config = dict(
    n_layer=25,
    d_model=224,
    norm='layernorm',
    bias='none',
    init_std_o=0.00326,
    beta1=0.95,
    weight_decay=0.13,
    lr_head=0.00853,
    schedule='cos',
    batch_tokens=131072,
    train_tokens=543300000,
    steps=4146,
)
MLP neurons of a small language model. Each row is named by its layer, matrix (up: input weights; down: output weights) and neuron, and shows model dimensions 64-159. Each number is 128 + 32 x the weight over its row's rms, rounded and kept within 0 to 255. Numbers have three digits each.
After each neuron's rows, "fires on" lists the tokens most often at its 100 highest values on Wikipedia text that the model never trained on.

L10.up238:073090162085142223125110139171100151106150094094122126141136133146120136158096109189100126105149090116095132107087124073148121096133145141090140131133039072132122144110084101171188162101080125085079094153127109116141113091133071116143191158143168108111167114143132085154188101143067200156
L10.down238:079123139097143141140069152127161143115122156148147109129119137142132080114134054136140146097136122124144157119157205143128098123056129150154189183097135089132105092108180131092150087110102059134129141117109109117166147167047123120158134124157066072138148149147145150113115075150082133157
fires on: " to", " the", " its", " their", " $", " his"

L10.up3:106102114112132196114170080137127176147139163130110086119096177086131135160127117091092158106153117111093110133133098110120098191120071065155157134119108118078120123131065128125132077132148104158102098171102134156099080130160140159141120140123116156156130112112184125096154171085100092142
L10.down3:129116109068121079108137151086149099127104172095135109095188146132101130122128142077105153089088146136072150125113081114087090180173128108132103114115118089041147094122156108184163176101095160085152136137103176140100152107208122098153077131106147084144159143104143165142193163051179139108
fires on: "l", "-", "n", " 5", "–", "s"

L5.up618:162106135102164120133102220108111151200091103090123106062076138174156134090137153107121094129144108134086113113118070118089137133102116126109086132159126170144124138143095141198139116118219141190101072125073114153143159162089239170035105145132109121101124133175139066159087131103117141098
L5.down618:128089102107084126087131122091154124072146115099150137103172138044050151114100146121143166106079131158146177120167136135158142108107172143127151105159136051115079091113149109074110155128093102147148185119148130134205095137123076140084120087087147180216175088133130154134167086126137112127
fires on: "\n", ",", " who", " Alex", ".", " also"

L13.up293:090148142128180080164095148107113124131148087141125124138117049076078166105096095155241140099150120111148154112105134118114129119202136169096111140093164131109134126129146108125172116077088144129104118146163141118160153131127098134129169150155159212158099161184087111153122112143144179196
L13.down293:138129160083136155093128106051179113127139103161114104132103180166179063168149073140095175146094157161139088165072142140141153163097122152145119057165131125140084097130141136112090155098115124109151096100160156105135172104148192087112119128116082164102138064173131141086193104102087128167
fires on: " of", " in", " early", " his", " place"

L15.up330:106141141107154143148093130177072141125111117100178140144134126149081151096116175176167149107130117148106138084137112153147129118051122099180144088141038150145143135141151117156136122142186178011103124185059104130118137125124132167101165133111164077089101144154128145140132072111122124166
L15.down330:119084142107161164164181125126085137137119151124120110140158118145138149116125164132189092087152113119089143154095131131133159125059146102185141135113066081160167144097139138149158167184117124147111100218131135168130154111122125161118146112097112136114123149192160114137148126118141159100
fires on: " on", " to", " in", " off", ")"

L7.up474:122176083131133127130174082103065127090179159120126097128103161134130103151133096129171086125150109123127158153132108079142119130135130102108198108089074040206082140082118133153148160122092110107136127093115128111143069116161058158092073090229176187122088120095128125109174154104195130171
L7.down474:136182097160130146134119084041130168151169104132144095108089110087188076146113173115162145154131121114101134164138188159107138018131126219092076148084112136098130124108149174117155167122122209107138136194166160102140103149155044134091131096102164152132163078104174111086082089130119133155
fires on: "=", " |", "|"

L12.up866:083117138125144079156130170141109149129135106134142096145098089129060141074089124136214166069131106109096131127085088113229113135138095159147167106134113157164125070115120169172180125108069144111100141120100117160037183172128126142106127114181177141058120135124131104112113068139144135164
L12.down866:136143120148198120110097081116088181091152127144164136146122109125179094145129124144209147188077124141204132138103158099151157171105163150121111085092075147117144111155073149145143103051110210165115113134150100120198140153091130133112154155081174117089211059125152131105135105198147137144
fires on: " the", " his", "st", " this", "c"

L12.up159:127141090149131130139093119171117109156118141129109069141081183168108157158105072170167147124130102128089151114148145115195170206106083153076164139113107188122090131104091127140190166090131130170102078122118122160151174099081151144127153160172095093142156161113127163143153130118114162135
L12.down159:163072184119065149155155163124119120204137152108091111100142089140146143148175160125131140114137141130124061173113145123151141050093132143142159133186118142130174150160138148133125119135144086149154134082144112111052114125154116138115093110126138094089185093103159096093142088107125096140
fires on: " and", ",", ":", " of", "s"

L16.up479:113180085170146146147108144181132121122116134140151110143024076122100101091137118104183084136133108107095203091071085150160200145095154120109129124086141166203099131136044077110173117121119149134168128106084155081132112156108101129076151150118139117162141151137145115125133154092164084161
L16.down479:173102108127079186129138119124118085139144125157166082129170150163127117158085098142165117112135136143163148120140139091123131119105139165190152186137100125145126207148165145128140073194145093142119084178098114075110131154132173170170176126123145164113058134102136104170074120086139141129
fires on: " |", "|", "de", "d", ";"

L15.up612:080184157109170148168107124105045106185136081101116151131138127157172126114063135137156181148149091107069143086142081136135172135141095123086189112113151061146152095133103107156131131070132128076096078137033119119228067146148112107169112120145118172161088167157191108121184127108104165138
L15.down612:148106133097110097090123169117175144122170160118151100133203131141066090124146111113107138139174174079118154096120157093097097156058092103162130157120140112125089124162169135092100151107139139152104130154161132132143171094104146194145152092088086122159125147155115109121122164118123079093
fires on: ",", " as", " of"

L11.up283:143095169097102102222109138091125103154156073132164135109178130126066131148163058106084179118174123096099175135123183124155090146157102199118167059147129133133087150131120124161173114119142078104089134130127106115162103206120081147118094153110130163164174120133156099170129100124137105168
L11.down283:121110104126112118158114161203090110085095110127182093122144171146090188131083137182171142085114147078108159175103106186152144104025198157129114104099150112237140170129135125099140147139098097180157126125111138118145213133150165141121135127180126136120152157097134066134139100113128148145
fires on: "-", " the", "–", " |", " of"

L13.up865:140125037092173146154095105138076150160135154132136125072120153130166146124082088159133134149142111156087133134141117118175136135166100172106185100151089137112097151118137155198149141101097094128101093101063147095134111116155178147122156122143122135120093085133114146154156132145112137162
L13.down865:150187129182119074135110145106133131143142130122154128088114125089123194134138172185126187148192090102102139115162083126136134156102137134166204094144159083128127144124168101094145139147145242125156122139118095139182121089097157108175122126115130177108098158030094133134145129140087109071
fires on: "\n", " |", ";", " Detroit"

L5.up258:122180049156156123176178124154108073097128156084152117126081145148114095153113083112141095152129095103131132118103111087160179191107073156134142102135053136199105127102086139198142142094079059140146098133109159138169111130150126146141133144139153096126144181088117092082134146063166130200
L5.down258:152070106139099116158063125148176148146189141147122176157125136198142079163099114140085170147063115142167160113179168126110114102123157175085077155104106172152099168076074134110139152103092204130136107166103148104112140107137104146162164068159119126099124109130129079184085129112128159158
fires on: "=", "|", " |"

L5.up721:136144098065151153155182145125125130184119096166122119132072172182126104201101119176150114112128121118114150156091097159098155198085178082041109091113110177120109083143086158186179118111090156154110120118142144163076182187067118139045129084150172145107193084165172104129137176084119160159
L5.down721:099124094135113157113168098069145091089145138132080182118140097042118120116113094055103143181034096141115133128056109129126081127165136168095120065119124203095113078146134140094105105143091106121134150129127086125201050121165134126069118119122172139152186101090131137133182114108226133193
fires on: " which", "I", " I", " that", "This", " and"

L5.up849:149151113146183135186135169062056100140162101089121139134133126133116145138141117054144120153146100110144151163103098078162141147135131106109154103105115105149117092120067061188182136086046136150116096095146172057127122137086097155129165132169160153102121135128094126150168133076153096144
L5.down849:140100178146119071099113212141169148134170079130139153173112126100081111124066082175101128098121169118101129135185112142161135183188156117105130089098112107119133142110138144115150088075119128133145092093109111057138216106139137113152147179145051147106191093171117135177114145143147147174
fires on: " |", ";"

L11.up683:061128167124138201159089126122094070130126099160138147183133142119151187180121112196150176119163101187102176192079102082085118104067127091115134128099096081129103154117107128127148091123067137078067142170095112108134139183116074123085113139191150148104129148123139138072131114158123127180
L11.down683:133131144163134159102195063104171149124091136173110082132137120135164158095126126061129153132120223143064155129169136129111123057125129109154086094090089113091115117123143138119099129107080169134099161113114115090169100180117137111179174118095102175128161121110099155089113129147129130096
fires on: "–", " .", " (", " —", " -"

L5.up870:118166167129173131215112211091088099161083079125106122113114100150105112133131096050122090146129100083126165120109136099158172144129101089111125151137098122110142072131046036239196084111099104122137084115123176097117138139109147142119132191093199130147119142134124197153137152095156112139
L5.down870:148184174152166075098123173180136137142156146103087125121141128147086142081123135088152176053158139105088125084136167101147121123115141082160088144169131090101129099128122129103106126137215108123129097085164070156130178097103123137075142138095070159126101147160131153144138139109113115099
fires on: "=", " |", "|", "  ", ")", " ="

L16.up822:122119132123121152222141116117058091121135141140119137167148152116064102172103077098141114109123103148138128129143128147142173135068190205197227147130103179164115196047186142125104075117118091165128117138133063104136135139149169104083130165166122119112080116116134123096118062150130143121
L16.down822:061120106184112116125100192098170167112117128173143174135123150121132125134125107079146118101147115108144106132085141057160141084170179097156137160178072097188084158121098142126144167102135100142101150102137175178107119125106108183188178107134120130140141134136125122138109121134087135115
fires on: "W", ",", "-", "out", "–", "hi"

L3.up35:140144114147133125138158000052088084098147128116172170098164166131130136142120088123158153143118117126114131134168129085117127178126140136101192092092058118127101160113139157109141148128058126150123145118102133133143096108224075143160099106183156158122105137162138122034165101113192136179
L3.down35:121105106138158063131118158139148109076140114124145182134065132111034089143114134161117100188118045135173156169134116126127123139150165128110096107106103111159124079137182098163111152100115138107087120093179173075149154172163084122078124126134146133169119142139088094162169133099156138135
fires on: " |", "|"

L22.up268:113159140121120193148153154129074101176120105153104120148128110146130083102141150130117107173153116184084153157074142150109105196105089129134138169107168141144099117147102117199124111121095069141077146082184123162151123128088072159063127152112131115155136159131199145193111120138133131125
L22.down268:119114094166105120071145109093092122102139171077135169107125132139176115146180110128134124151079142110137092123168109116116141086154116110109097058106102143099136118147090111156139073214090141175139161103100130092212147095103124131181128118096144089160128157095098164123146138119171118103
fires on: " A", "I", " one", "A", " I", " No"

L5.up45:114137129136166156153112170075075080080177088107109129129094087162114136144144064083157063166121103119130131160077070021118109137088106134140141153112099162194118081118028105181151141114092163129131114143105169097127100124093115140062138165175187141083113155129089145163157185112180103173
L5.down45:123108176132096082078093219142187128086156114092102170145155152115078095124127086125097164142142108189106135143128114119131097177171129089120106101094101098082141076139134128096131147102151108129126102161116117151094207155091152113152148117079083176129160143151164090151161135161133119143
fires on: "=", ";", "|", " |", "."

L10.up560:085141168120125102130089145182139104101072102190116148134175163141164112187135068169097132086163118139073140137127124128144102122053144092048077129103127198196130121128108078111190103148172095094095137172092105171112163206098090138109113095166193140134155087085169114156154182123116114163
L10.down560:150183127148182179111139127108161143159092133132134128092121084088160144114110128126118139160081182100149114122156096136157112066105137095099099138103081123113095121158148101178146166133137213115081141172034167101072113119124176131199167113079169077149149124134169119100120155110116131118
fires on: " 2", " and", "–", " 4", " —"

L11.up852:104137095133153101128151117069116127120109138162156094156131130142182097138149165119120018148167109142078117150142055093117149185090117060162114165118098192162083119120114150166129081148118158164114153138147137108104154134124131138075079127139094118067090144118108138142107156174123114114
L11.down852:114186129119135208153108129149135152181135083100152119105092146126098124110129154137149168150119161095137120126135108138138101098079151149117133122100106082126162182180156099129151168079127126091101134148079161145126150078075098123193139144125091146154178079062160150079152057151108107168
fires on: " there", " It", " There", "There"

L10.up77:107117217099141134181138141121103126121145093097101193096110113140163186070141040160116091064146117104127171111156117124161153113086164123070170087115148124148135123127121067139167125130126149139085063112101086141150144174105107118116088131142124103118148150190107119084135082170160138162
L10.down77:120142087076104130113149162156100109122121095107127079134164159139153110142128155135113118129087180093128118145138112102164091112141127150133108134105180175171137125131115176145071133139137083125127138134148101162167151120112150119100123073143143097091133122108156077168097050182073123140
fires on: " of", "nt", "c", "ci", "n", ","

L5.up697:080103118161177129135088169087101107143132095104129106108122102149133141171112097031099156065128093111120148133049123119108071051133164095083134121119155133158132104131061110205158153105107120116126092133088145117068157123090152125138158140159173126164065165208129153132168200122126133174
L5.down697:172142176125158091068099083154167134091133126069137109093155201142114108111151098185170118097095116153120086122139162099138168070140135084166158121114139107165147124154164121121097105127161153099153140109094165062136170092127115066107168167126059176109168090113145129132123171120135129135
fires on: " and", "\n", "|"

L22.up376:142177152106155176151119108119127115169157075083121097093119128165186165122090081109137109104155070124109137129138105109117176223112107121095148094140139119176155076135110076106152082065153197132150066115144131162141129152138101158123174143139132087126093137147111123093149122185118173123
L22.down376:169126129163077106132157090153175134094118168139170077149145135146140118092160123148130183143120133145130083178145141109092100059089143188119110105188135162122165127129120145090125131118129127133047117075111109128085115086132172078112098124112141194099188131108128180141154113131132124149
fires on: ",", " of", " =", " wh", " the", " where"

L10.up728:129155118086189125144134181108130161167107096165133120193079125185127041093059132074103109150152094097096137115109072133143165153163095103122121147152131157174113082136106141207179109114096179113122135113167135154088164148121153172127129149137117171134084115107096136132081098152117107156
L10.down728:102132101143119192129088055131092141169198202144131106091115165121166108114103199178196156122160160134077112140124126156138069102124098184118113072123094090122112140112090078104162135074138106124097142167064173154150115092132126130220130151113142101110155155105146115085163141163139149125
fires on: " This", " It", " There", "It", "There", "This"

L13.up53:087154125149156101111089142088067149070140120173105146134122141091069162081128094148203157093166082133136140153115121145174146113134181138125125137116122189136118168123119104147176112079121134095090074145116107130073119124151130131098137200184109162103081150138081088155150129108107149156
L13.down53:148079156145082101184132149082124150119065169141104089137084097128115093102168102139127099106188141159175107132137111121106172096126156158155117144155079139100107186081147146096148165169118138172127127110139123115181163212192086107138146079086069092092161118162195089136129118145170154214
fires on: " in", "In", " of", "-", " In"

L10.up679:133136144070153168176157079123115147094112115156110127195185096096082112140119130177110109113144129140139128162128137172136112131082132171157111102140132160182114182110144140116103151149119107101121146133077112111133143101114157124132099184160098185122154014129191122161090078086090082141
L10.down679:065132123155100143127146130170144119128129105213112112122182121119103138143085128168161149138134135085186095126091122146107137051079165115091035102143136151221110153130140103134138131127076112103137165116149131151131140161144082154081117136191159067079131191097114085137117127101124149134
fires on: "–", " 2", "-", " 1", "2"

L5.up127:135132106157172049137166141098084077128171137028130156125127098162108109109152069114097128138118121119148150157077070077141151067094096108136143130102084140205134114125070115202178165109154100122152074138103153123131090134132128127101118154149152121123084170132080139098153182066198119172
L5.down127:142141147141156100139080158120159144096160129095111148185130159168148096096102091100119180102139101133097187148103118161171061060098136164105097139081116123140162148126134116112152155103156171094187107201122155088114154118071089104176144134113059121131122187096116142090075123160118113130
fires on: "=", " |", "|"

L16.up635:107148126068143152210135194132104126089113096159147141132105171180128150151134095157156033154127131086146131065136134117151176132119177160148174104113081177148102158135127132177181145102077129193136119126129054156095181143134154137078141156162119098135157120204109144121090150147149138166
L16.down635:142146138098184111100091155187102156112078121139161159105096119096172169113178162138130145135143125166105140103096223146158070150101129107131086146034116098115148153140124095162171155143127162123117136145097110183064181137096152193137097144133146186090107097173136115129169129109110159124
fires on: "s", "ly", " only", " than", "ha", " not"

L15.up292:083133131146123137159127148116125134167076095136164122151086057143131102115125129157128084115174066131129141082104120142120191143122160144076175128163116178234116158146096130186179104076064190122108142157116138131172116170133106120122112107157178141113095124121114198132164107154130174173
L15.down292:122161106113157148120085134069108199093123133177084171120108200087059116116124101085088195143120140098129153173165143186082140118134152167146108187148090150123090112183143099091109187124147064121098078101137151132118152123100135113168130124132109157121166095070122074129144083125155138156
fires on: " that", " who", " dem", " which", " to", "%"

L10.up725:081105118130162137142117114147102186124128100166119126117112124137177114155103071149140066115126109126082172096130125118187116152125098124072205151105055120171145131121081083158155145105075080105096091143101094127079091137147106110150147138097177080095150114149123079135206150177060151183
L10.down725:114107141138186150150082111085146186065136147123102104146129144146100141147196086101091171113159093088104119154141148169146113140078102137170197178132127098155091135135151149092087148087167089121174105129149138179083129136137114136068144145163146113126155092121135146085094095156116144131
fires on: " to", " of", " the", " a"

L22.up601:046185108134159103102203105126138122151115138171112100136085117142090100136050109167105113096216068097070134090083138137130135168081170128072095100094158185202143122132128117133128152042101164136111178159129181141184152194142109155104145133173128142112115118125192097187150107107168157193
L22.down601:182146117147110117188153150117126158119140147133085119075124110115084150144124113118112145100130239127149136147158125169154108133150119145155163189147156131116117154146088145133116145153121098161138099124163136136153140142137133142086123131152092179133109124116099098102124099117112134136
fires on: " as", " He", " he", "As", " that", " and"

L13.up129:121119109095180161163159136164093135155086121130174120127113138102138109110098144109147140105147114147092130145168097099137193163134159141093164130170108147164092111118132125215102113100112121144119045109109148084112178147149174138108136071166162092099128092133160139100138093106133126108
L13.down129:093145093167130067110109145129146082167167115107151110137132095139093134155157135195111165084133145152080174072176099136087120110116187112121171106195098111204125172195185128123142109052117197125200126110129125122093125146156081079056110134088169166182161082135075141171138120081071133088
fires on: "\n"

L15.up582:103138115117147127209101171120143100121152141139128068126139102074118124136137110109096150080133094119057127086092151173145043118133189121120143108085135121138077124101121165142113158117147106112129110101055141110124140126167138109092099186190101199082094131167130146165184185130131117159
L15.down582:132135093108119138126102105176108111133159122152111163156121143175133066181150099117105157085116160143080130111132147159118147134120084108134126183152158132130173167141082137151090142137114136156124100082135153136159129090148041139120192181179077114132152139145196171095121155125057104137
fires on: " as", " by", " in", "nt"

L13.up455:087132144130179137143179130092117129117088071160164130164079097179140096115135178172109122135166090129114141143154123129104189158126143106152138102145179145222094127120117099114148073106110120177104179142132131091166150117081132114097134133115154122137082122101110127121107065195100139145
L13.down455:132085105130102166112088151155134110105134126128156144086063178103178131112156178137080108089106143091167110166123062090204083067083112143054131107087109151140122133141130143126210153139133122089159127135162130131116095149163126185177078139128159125093156051085072138108124167087140108189
fires on: " there", " rec", "[", " There", "There", " ["

L7.up315:099068153122147109046119133179096089114138106141134134132123171139123191155140168079153122039120106110121152157159159141092143145160115214067177150165134147132142161135098172088182123129091126166097128160129108112086108167125100157136146117106085065070112122130086087142105115107089026117
L7.down315:065161123122114149155146163109150065192102159123134143104077064162126126116128124098111206065104170096120166098137146090118130122130086146124156154086081100169135119154137144136083180188123099156117102114094148081103111147159117124094148099120146171074151124099073165131150153130146108100
fires on: " more", " work", " less", " well", " heavily"

L3.up864:139199105145127154154181021069088095117142138099177152084154156129138136140135103120165143125134112117124118139161111108138106194129130119118203089072041090129096161116131159125155141107049107145125158120099108120139101121194072150152139114192163169129097142175145130041160103132171117181
L3.down864:137143103115154108161124183113122114072154081127140178114050135133066100148099136143119096187149066103163153158152115130140119161146137126107119105082099107158120088104162114178125170106095128114085108129167145093138158154178055146059149113173146187153115134131107123166137110109173149161
fires on: " |", "|"

L7.up627:143106062089110160041080117099147110131122103153112143131105146160050160059118136069151110093093131073113139114131140148097110123130176120171114155112143152148125164151122119153136124142156116131133133146149169094131165175157076106142116147135079093123148108172114124066182134094115154132
L7.down627:179133089135126128112170136084154148152083110125132182136136129083128091147144136148058129149080216123131135076120116143151168082129046118130206147103076112122100113114105128145138088146105179135154083128105120107145147120136149149132129096127140145156146105088172144153142091086117113050
fires on: " from", " him", " his", " -", "uct"

L22.up877:091171132133123202192131127163138115152140136063158144159128143174104080092151091118177132080171097130081182148119093135152138117143122135094148113073153130127132061113078142140138104133048126074092141152093103129176175152116119118103133106158194103097146217142137131194169051142188176162
L22.down877:122095131177123108109114106153135066150101131105089128151118116121084144159167143176111074158104145083132081114146110095073159137096070110124080104065139176129144133138107118130151167255126145166112157123125075113157111135136101173124179195104117124168087148162132112150084136098163153128
fires on: " un", " a", " E", " A", "A", " re"

L12.up747:106186191158174132148135142150114157216056097173122092152090152185092153144065083147216118128131094137090126121133116138127123157137155142084135133115113141174117100113092103159157143067104122099081112161065136147085145146092131164158139166140154136121138101130097080096174113130130199206
L12.down747:142151095164167071137112098107131150144132111112102131111118177112126107110157090114156150148154129182144078175109134138080160136122106169160125087106125160077161104117149209144126111038116129152107132107162137114141082128154132076102142154114100155079115086181153087137131172130116084205
fires on: " the", " a", " and", " this"

L7.up874:120127053079113153133145063137111155159168162133183153077128180116119100142109089125178137142154121102118123142123140097142133161162140133079164081109048079108108130095081117158126184133035093103127096099106146094119074139197093157104150100160150150181134147121125115111150143141168159170
L7.down874:182166091152102115113110071133121182147205119143133143125075159109180114124121139104101098152150133072116119170132139138119157072191160216094147130095122105131128140101142137133120154138112182088132153142141203151157105127185054124072123072159161151130149095106153112153144083122098134148
fires on: "|", " |"

L15.up766:119154128113144134139157182167137089099142093099085089156100123117090152163129092144163109101137130120105114113123108132160137094114162161080132091072065128191140067137101150136145101108145122138068133124073049209143140173108133212103152162134102052091154117202163106116135102107167162198
L15.down766:113123150093137114094136091087119191114136120177130137099123092157143134212152163095087179092160148137129174159120137151143107167143098055121199154084091153148105141119077089192104188125159112113155062138100168158172140159129123187179169114148090107123097133137105110080140135135137081130
fires on: " not", " also", "n", "s", "ly"

L12.up412:143143119108163167189125170125076132120111102109142090100139078179086124112114159142185102047123114121143133119089110136158057135080117133162167079115121146163157193137153157163148154153150179114094130214062074145129166147104112133113151077092130166093112203149118194123193124144124158100
L12.down412:118148097079143152161110165110068120122119095099157122117134128163125120113135156183173121109082084105111130119088088140144094103084136098167156100130096160139163160129108116191157151175119159113127119203118134135114150107109100143148166105148098143111121186164103199131149127121150155130
fires on: " to", " in", "\n\n"

L7.up681:079180066123150147137087078175075184115164126121123129136111138100137121114135113074215167139130108129079115132005121110176189176143082156146141121106137109074118096136081124153205139068100105103143075146117180144085103143127063138111132164130127137078120153116156156135150186098135125169
L7.down681:141076132143078124060093085110152154120064147137086129117170112126188121134179099144118083129174157137160089138181202098094115098126164160138146148098116112139140149132190133052037160147120158157120140114106138102114144118139166087146133156145122114094131138137189090134093085165114150135
fires on: " |", ";", " =", " took"

L5.up202:094160095144157136123157029097103125126136172140162134148130114124184089150116114140171136112165094109095154139151087114108094161148134081124224090053073089142089150108179183128135135123112088115100128130113115149132126127166067148117086097184146165111105135145156103108174152099103091147
L5.down202:055150090130155178089149121109081128092181119178187105133112112122100117132114158126155117123123109104120158148085158103142145065151140127121068128119107057120100085108142181119120147129140190091069142164196160129157167142135035173082103127073131143156147078115127101179066088152137140134
fires on: " |"

L16.up716:039157117104119107155131154176113128219095087158206181146076131127169080143049117166116108068144064120107135195108116155116100151089142140048126112181187158155110132122067116179148122055074129139090162137110128134137172147102127131125148122129121148133110095175166156105170149134159172181
L16.down716:071099147160096138212140134080140157190089177158057102091101113118092144093094109060120158122161114105113170102144158166153165093120108124196130167137078114134114094144112107134159132173146090122130143106119141101080124129131151100158181122126100133123104105156127131129158140122114099155
fires on: " which", " a", " that", " and", " as", " an"

L7.up313:113130098139122219157116121132112131162094102103135124123126125173153134101118125131140134066143078075048132122051103135149102185117134171133190065111130108173113099108122169173134130088092189135120086153130103094144164135073079152077162099189179136077132171119095144159147116131095195136
L7.down313:159095085142147117104088169162093107170129129089107090117087140147117113113125133114140089104110084093118146143085127124163107112083124091196125133161144112137141100119148083149131124179218173102148114126103141129185141095078166147156167109113133097119103165173108149133178161125136153138
fires on: ",", " The", " \"", " |"

L13.up352:133107162133174149136168160140128146167105081117112096124085076116131110109133113127135098141129122148143158087157084136138131168166140114077114063077081173094097119157148156119140067101085155142066084144128065126109149157105047117094180156112107164104125094190188136125123084115152176145
L13.down352:107064104042112127104102132070158127142125087138156208135119123116112121148127186111092095075164147117126076135102155127152147099126095137101146204182123156105165132157092112095127117114160152166163082161105114170132123157098036193138048121116136140105138134139120090144186110145145101166
fires on: " also", " not", " continued", " originally", " directly", " never"

L10.up21:142169151100134147163149127127132119086131112138105175193155081129153149109114161208168109135132130108162140195105122187168151136088165146149127105136166144182115196109168136103112119117128180160131139145092086122181167158095154161138073147115103171088099056161171086142125101134082089108
L10.down21:125110128125087149133149117140115081150089107171079084074152100128126129162108099158125150072099160115105103067129131157103134023114160131090081135162136125186145147145130125142149110110096056069118135133150133162134170175138133141139124131186163060140181135105129096137081085142140142159
fires on: "–", "-", ".", "art", " |"

L5.up690:190150147179191134154149198068087108151127094114123107107066129115133085109122043046144141139134097099094169148060079108142163117139106122091119127083066112105146085126062051247180141090102116100138073164111152137097133162114130152123182155117161133125128161100150102146173153084164106169
L5.down690:125132189168140049087079114141132151149124126126101128132130137165075111108152075134165200105132100144120138117198180030134137183128100098134113104111133110083120094143099092085118143114208145127141078119153065156167156134077125110132158152099066154079197090148118131160158161146171140087
fires on: "|", "  "

L7.up847:132132109119142139088129077110137172160152145114139149134160149172141159144181118045094155123136114071146101086160109054161123170155005105150156148096149065100131048147108131099160116115143178163127089148214141146136069136134102146058126125101118157190102118156129114147134144132108114113
L7.down847:123146114133140131126056150149117137190133156111100120143072115118098115082154150075117135106160144091127133129131171147108117130097097117109134080135127068070107165085095074100155128139130155135131124146198141229146077120121128180120087110060120091134129188156141142139205157115164104090
fires on: "–", "-"

L13.up289:053143156116166098118104184103135136176145092101184121062103079189123115143127148178134061132137103113147161117121100128147124098121096053127136111091062148205137187069139124149178118131153136129128087117134114138143135137152105155090120136097126130106078158122115138115147170145130169135
L13.down289:122173131104157154112099159170117152144167103126081093168144149163094084136124108146113158152125148129105146096153150143106126161099169134156179083144052113128134103168100088126087157113108174096073078222112153174119118140130183165191110108173123132104115085129103150095171117146138072118
fires on: "=", " help", " do", " could", " helped"

L5.up346:124133063105155126169088134157094142125070099118140130123149104162128124147101090153140135115142065104079159181085135145190104157087173148097129058097141131207136144122130103121151120121102166116100149158075106078124186175114114162130137042139154177144162157146155121184206117095134180146
L5.down346:211081081145106098128074200135090137161101083096124102129061120120135088152088112089162112095105151135134112094101149132125117138123197107131123132096145138164147148191098165111155123163189145096155110130105102101096119123026108128084151117083139111138139123128118131167191146162148162157
fires on: " the", " The", "The", " \"", " a", " A"

L16.up128:133165108112135112156105158148111093150185107100095071132100131164134128068149139101130186097143111173103088051083151142187097127121173118135172179102102104166128093104062143133170133096124126118104127113107084149186131136153101194142127138114092165131147106176189152184159173093156157135
L16.down128:130100111122123113099190094105154121107160105125131177129123116158115151152096189096121118172135164130138160161084149160085123160151119123146102097171111134116139142129134139119072152148164116139112120150113148194047147084081192148183193118190099117138146150114103123061096132140116102115
fires on: " as", "f", " of", "st", "nt", " both"

L5.up775:094102070141159122144172138082097129184143120092158137052108085124153098137086139165112083142137099104123150135051152155084140158082102068070118118132136144168130167099113087194144093136124142118120107127105184112166108140158158128033095109132154133145109091139089127156151163112121146113
L5.down775:064183112140121144130111142132136102148176124117101110055082120097067128130079154172174123103096071175128119089117116172122101061150162126075141157119154136091159136117132133107098081131132069106114083207150147103141145132164162159143092162103112172127157072176112172119182111096166076139
fires on: " can", " could", " If", " helped", " who"